Weights of a small GPT-style language model, trained from scratch on English Wikipedia.
Size: 10 layers, 2 heads of 64 (1 for keys and values), 2.99M parameters.
Architecture: LayerNorm before each block, no biases in attention or MLP, untied embeddings, attention and MLP in parallel.
MLP neurons of a small language model. Each row is named by its layer, matrix (up: input weights; down: output weights) and neuron, and shows model dimensions 64-159. Each number is 200 + 20 x the weight over its row's rms, rounded and kept within 0 to 999.
Before each neuron's rows, "fires after" lists the tokens most often just before its 100 highest values on Wikipedia text that the model never trained on.

fires after: " d", " D", " p", " P", " T"
L3.up288,188,169,183,190,203,232,200,190,207,189,200,200,197,185,231,194,206,216,187,222,220,186,205,177,197,181,191,225,208,224,205,184,208,172,202,212,188,204,188,184,161,207,187,203,194,225,168,172,180,164,191,176,231,169,193,214,238,215,187,212,163,232,207,175,154,145,210,179,164,211,197,187,230,224,180,182,202,198,225,202,220,205,197,199,205,218,183,196,186,186,216,234,209,221,208,220
L3.down288,223,207,188,202,212,183,217,227,215,182,192,214,217,211,216,227,190,193,193,207,169,178,220,200,188,197,182,198,171,203,180,157,246,190,228,212,216,213,215,233,220,234,170,189,163,193,218,231,182,204,197,187,210,210,204,184,187,191,231,181,179,198,197,168,207,218,177,232,208,222,206,179,239,203,189,193,190,179,168,180,223,152,220,195,187,198,196,228,209,164,216,199,202,190,169,222

fires after: " J", " T", " t", " D", "r", " R"
L3.up157,186,186,227,204,212,213,202,211,196,183,197,210,189,196,226,198,209,180,193,232,184,209,223,220,205,197,212,190,195,212,225,220,215,203,233,235,194,183,193,182,177,179,195,194,202,220,208,218,175,206,199,175,214,161,193,203,190,193,180,180,188,210,245,185,179,188,222,157,182,211,199,185,189,192,233,168,198,198,210,202,219,194,203,157,192,201,173,199,201,215,193,172,223,218,170,181
L3.down157,163,175,203,238,205,192,159,210,208,203,156,172,163,232,165,214,199,199,200,196,227,207,173,193,221,206,195,196,196,229,175,173,218,184,169,191,217,197,194,206,202,224,169,195,197,195,196,214,228,213,209,217,190,201,203,198,236,193,193,214,185,156,173,247,182,210,232,172,227,207,225,217,196,184,201,216,204,193,164,179,198,232,184,196,212,226,216,216,221,210,212,250,194,196,208,192

fires after: " b", "gh", "b", "ro", "ar", "B"
L3.up111,214,196,191,209,217,212,227,209,257,222,190,225,193,198,235,201,191,200,200,213,155,181,225,183,207,206,166,244,211,192,190,211,199,182,183,234,215,198,179,139,199,206,187,162,218,195,201,214,198,210,179,236,207,204,203,200,204,201,213,172,167,214,184,194,168,185,214,160,192,200,230,169,221,199,202,207,201,195,238,201,211,167,210,192,193,193,231,185,212,202,181,210,182,206,178,213
L3.down111,198,194,207,211,229,223,211,190,217,199,175,160,245,185,200,213,179,175,218,178,229,208,200,219,205,184,201,208,219,193,241,186,189,182,214,219,196,196,229,197,216,216,198,176,202,208,206,210,203,210,181,213,196,189,207,195,192,187,173,227,190,175,173,236,170,213,208,212,167,212,198,187,205,185,183,188,197,215,189,209,190,215,188,217,193,186,183,194,215,187,205,160,227,197,204,178

fires after: " J", " D", " Y", " M"
L3.up575,190,198,172,239,207,200,169,175,230,192,194,220,207,209,191,180,178,191,175,223,198,164,240,207,213,205,204,187,202,196,214,196,179,163,189,203,197,166,203,201,195,216,168,188,198,211,197,218,229,226,188,207,227,215,239,211,216,189,137,187,172,215,235,222,196,217,215,174,196,184,174,208,186,175,230,228,201,199,202,201,177,209,193,203,195,207,182,210,189,200,209,194,203,223,168,186
L3.down575,153,187,196,226,191,197,196,182,189,194,233,183,194,190,185,162,175,206,172,201,189,169,186,211,217,203,219,181,214,213,170,197,175,231,192,221,181,177,203,191,177,224,213,188,196,206,213,181,223,196,221,204,215,216,203,222,206,196,190,183,179,219,227,217,200,173,215,201,164,186,170,190,156,205,175,200,199,192,185,210,202,190,193,207,214,219,219,207,216,193,221,177,220,212,208,172

fires after: " Com", " St", "ul", " W", "S", "H"
L4.up257,210,207,219,207,224,187,183,206,221,174,189,186,186,211,208,183,205,195,159,153,205,202,186,186,218,191,181,183,152,192,180,218,194,212,193,178,186,206,211,183,211,221,203,211,214,184,190,208,180,162,192,164,219,187,185,217,200,166,214,203,237,189,208,203,191,198,188,235,227,204,191,222,192,194,210,154,177,193,203,186,199,179,200,234,233,191,201,236,209,234,222,196,233,176,214,232
L4.down257,207,181,172,212,217,189,196,236,220,181,207,174,199,172,213,198,217,212,152,211,195,185,171,207,205,229,194,198,216,200,237,221,160,251,175,169,186,189,248,182,200,223,165,244,183,194,200,221,208,189,205,192,201,211,196,193,217,159,264,192,192,200,209,202,196,204,203,192,232,197,160,206,193,234,198,165,199,171,183,213,235,209,179,226,226,192,206,220,188,201,193,179,209,180,225,213

fires after: " R", " Y", "\n", " L", " Ch", " J"
L3.up571,212,206,224,209,194,211,188,183,217,185,202,215,202,213,221,190,226,162,227,199,181,212,220,182,197,205,191,203,206,207,182,230,212,218,185,174,219,202,187,178,202,197,191,186,164,200,211,228,204,206,209,197,213,195,203,190,191,199,254,184,162,228,210,176,192,223,212,182,188,203,214,226,208,186,228,195,232,207,206,229,213,178,224,184,238,195,185,176,179,215,227,192,176,170,190,190
L3.down571,211,215,201,173,210,190,186,198,185,188,214,182,209,176,195,211,210,214,189,194,202,194,159,196,226,184,200,216,170,204,193,201,208,201,216,204,201,222,197,197,197,215,228,222,197,213,210,221,217,218,230,195,230,194,200,239,238,180,165,208,206,142,208,203,220,183,201,185,199,181,189,165,175,200,170,212,182,194,193,180,206,190,151,205,178,193,227,232,232,193,173,195,177,230,174,215

fires after: " M", " University", " H", " St", "H"
L4.up212,235,212,208,213,218,205,198,212,220,229,223,196,199,213,203,184,177,173,184,177,181,202,207,211,221,180,185,190,170,218,226,198,195,243,238,206,165,225,196,202,226,201,192,174,211,181,205,245,201,217,173,189,188,227,207,222,137,223,168,213,205,204,208,195,229,200,204,226,203,209,221,203,178,173,183,218,166,172,174,205,181,184,206,205,222,221,208,220,207,242,182,191,197,169,204,193
L4.down212,188,200,168,220,186,210,201,171,196,185,200,210,196,171,197,240,235,218,205,215,206,172,179,203,191,216,208,221,208,200,181,231,214,201,176,188,217,182,182,172,177,203,225,210,214,216,173,165,207,208,231,230,204,179,160,179,250,189,205,182,197,212,178,203,170,190,202,216,227,230,172,215,227,197,189,139,229,204,191,211,193,220,204,200,197,213,197,201,181,189,244,173,237,206,177,193

fires after: " be", " bec", " un", " him", " was", "ward"
L4.up210,159,227,220,206,129,185,195,188,201,201,199,243,192,168,192,184,193,205,157,193,178,218,193,237,176,230,157,209,180,197,209,203,192,236,171,183,239,224,200,175,207,194,192,180,231,212,223,202,191,198,176,204,233,203,186,183,241,205,216,182,186,219,203,199,222,210,171,225,201,195,215,199,214,211,178,199,192,145,197,203,185,190,199,184,248,213,179,228,184,212,184,190,187,197,207,189
L4.down210,216,186,216,218,195,228,172,149,208,220,181,193,233,247,201,197,198,192,163,211,215,194,201,172,193,209,189,239,187,216,175,197,203,203,200,181,185,220,202,223,178,194,190,217,178,180,194,180,188,189,162,190,203,209,214,188,197,171,200,204,185,186,215,163,213,215,212,204,196,229,206,219,201,191,226,178,207,173,183,182,215,214,207,214,210,222,190,212,219,193,182,226,160,223,183,185

fires after: " V", " D", "nd", " P", " v", "D"
L3.up302,181,224,191,208,216,202,214,185,185,189,241,172,182,229,186,172,221,189,139,196,223,198,186,200,194,195,207,218,222,212,164,201,232,170,179,228,181,178,194,199,202,156,211,189,236,223,199,176,209,195,221,193,215,187,205,199,204,196,263,209,193,242,181,222,230,205,184,185,199,213,230,180,195,220,212,171,174,215,205,203,209,183,195,165,203,184,205,210,214,191,185,200,206,201,205,187
L3.down302,204,176,197,198,168,214,225,199,220,243,218,190,194,196,190,213,182,174,223,189,193,171,221,214,196,208,193,197,164,227,214,212,198,206,180,207,191,186,211,209,223,228,206,235,213,232,188,210,240,193,191,256,207,186,223,213,178,191,140,156,178,194,229,191,173,204,203,215,211,199,185,204,184,223,182,197,196,212,182,201,195,221,214,224,205,211,225,184,215,183,196,194,182,179,176,194

fires after: " w", " f", " Y", " F", " sh", " te"
L3.up339,196,198,186,241,142,208,176,187,184,221,222,212,223,224,196,208,197,153,191,202,218,211,198,166,208,224,193,199,170,187,225,186,227,216,208,203,198,188,212,200,177,208,220,193,207,181,200,208,166,164,194,217,183,186,189,166,218,202,225,245,208,238,241,217,191,209,231,189,218,187,181,236,211,197,201,236,184,185,245,169,202,176,193,226,212,189,222,184,214,187,169,200,197,183,183,183
L3.down339,165,252,188,160,229,210,230,188,221,186,174,191,163,200,196,207,216,252,204,180,187,190,186,196,145,196,202,193,224,211,221,183,200,194,203,213,231,201,178,193,218,192,202,195,196,230,227,221,210,223,202,177,198,200,205,205,150,178,185,203,191,175,172,188,193,196,184,202,173,219,221,171,182,180,202,169,194,208,171,201,206,206,193,182,200,223,191,223,207,185,228,219,199,218,189,210

fires after: " R", " P", " p", " D", " M", " v"
L7.up601,212,218,225,199,234,208,204,215,189,200,220,210,241,201,190,161,229,207,195,182,198,214,207,188,182,209,171,195,177,194,176,208,233,165,211,194,152,163,225,177,198,169,199,172,222,189,204,182,157,178,200,196,187,206,220,212,182,215,223,198,164,201,181,225,170,183,198,197,213,212,201,211,190,216,192,185,155,181,231,201,176,190,225,175,235,207,155,201,191,224,197,233,239,186,191,201
L7.down601,206,206,179,186,202,195,211,193,199,203,189,242,217,218,196,220,169,220,204,233,197,223,191,200,224,223,184,164,211,200,238,227,179,203,172,186,172,193,167,220,201,207,168,207,184,208,200,177,210,179,202,230,178,209,185,243,220,218,198,175,216,177,192,226,202,232,214,193,189,208,205,195,241,166,194,201,230,210,176,194,192,233,183,210,201,213,190,186,213,216,193,205,135,212,175,203

fires after: " T", " R", " S", "T"
L3.up347,195,199,209,201,190,215,183,193,204,158,202,191,173,204,208,197,195,203,207,173,194,190,211,183,170,220,220,219,204,237,223,232,190,191,198,193,194,214,209,160,189,187,208,185,181,227,188,212,200,188,172,176,180,195,180,215,197,168,213,210,175,214,199,176,179,221,214,173,199,232,227,208,213,233,199,204,211,185,232,206,206,181,191,193,220,213,186,232,203,229,211,154,196,172,237,193
L3.down347,170,181,248,193,235,192,224,158,195,206,167,214,199,227,158,178,203,198,183,150,176,208,221,191,190,153,198,190,200,194,205,180,196,219,202,190,184,172,173,227,205,223,196,221,158,189,217,226,182,215,197,206,224,192,214,146,196,200,218,230,242,176,195,217,209,191,180,221,225,195,201,200,190,179,197,195,204,194,206,173,230,244,194,180,229,203,184,178,197,203,168,220,198,213,193,190

fires after: " be", "w", " a", " W", " was", " "
L4.up632,195,205,205,192,192,187,198,212,224,211,231,237,150,193,223,201,197,190,193,208,185,209,222,212,202,206,187,180,197,218,166,171,245,252,179,194,217,190,199,175,229,234,202,164,209,197,194,215,145,245,184,181,208,190,189,202,205,170,201,181,208,205,173,192,237,192,193,218,229,203,216,202,187,204,202,222,193,157,188,194,184,204,195,207,217,220,204,193,182,232,209,210,165,195,190,188
L4.down632,228,201,209,205,203,244,187,184,186,184,222,174,225,190,183,231,205,170,203,209,171,178,188,193,203,194,208,200,190,196,199,204,165,201,232,205,139,197,213,195,174,163,204,218,201,166,186,219,219,190,201,209,195,204,206,216,214,234,187,212,233,221,208,217,159,195,179,187,194,191,170,208,221,203,165,161,211,182,169,180,212,213,214,210,200,199,202,207,175,221,191,173,206,174,209,197

fires after: " T", " F", " f", " pl", " St", " W"
L3.up438,191,180,197,195,187,221,192,214,208,199,193,213,219,217,206,231,216,145,200,237,188,207,181,187,198,192,204,211,206,191,229,222,220,238,196,208,178,204,172,191,203,189,205,202,252,196,214,177,214,161,170,205,195,226,198,208,209,229,220,242,224,214,208,207,248,197,243,205,198,212,187,219,197,144,179,200,157,202,226,193,226,187,201,191,184,214,193,193,241,222,203,221,214,165,179,179
L3.down438,185,225,208,206,220,183,214,192,151,203,183,204,151,187,221,214,181,207,242,184,172,212,233,210,214,234,210,208,197,182,225,183,201,154,192,191,212,190,208,221,245,218,200,210,174,196,209,201,194,187,233,191,212,170,188,228,200,198,210,200,204,187,189,191,164,183,198,211,201,182,233,189,195,203,216,205,187,165,230,241,185,223,222,226,187,203,163,194,176,200,201,199,211,179,211,206

fires after: "ill", "b", "ond", "ro", " Col", "l"
L3.up61,201,186,187,190,184,186,232,223,236,208,186,169,189,181,205,228,206,164,202,248,162,191,243,180,196,206,206,200,171,233,213,204,228,221,185,236,176,213,201,173,198,185,192,212,175,192,210,195,196,217,185,202,191,203,208,219,190,194,194,226,154,200,197,194,180,194,188,167,189,209,204,162,210,177,208,228,187,181,172,207,176,204,200,211,213,189,228,218,229,169,211,206,166,208,180,209
L3.down61,220,226,178,210,181,204,190,206,209,198,197,223,225,208,215,189,202,170,202,172,220,178,216,210,198,207,178,204,222,170,208,168,171,180,207,225,200,190,213,227,208,199,187,202,225,228,153,227,192,201,215,204,219,199,171,227,210,201,199,222,213,229,197,241,251,194,235,204,231,205,191,206,168,206,173,234,214,168,195,200,202,194,217,215,172,190,186,191,175,200,177,151,169,209,216,176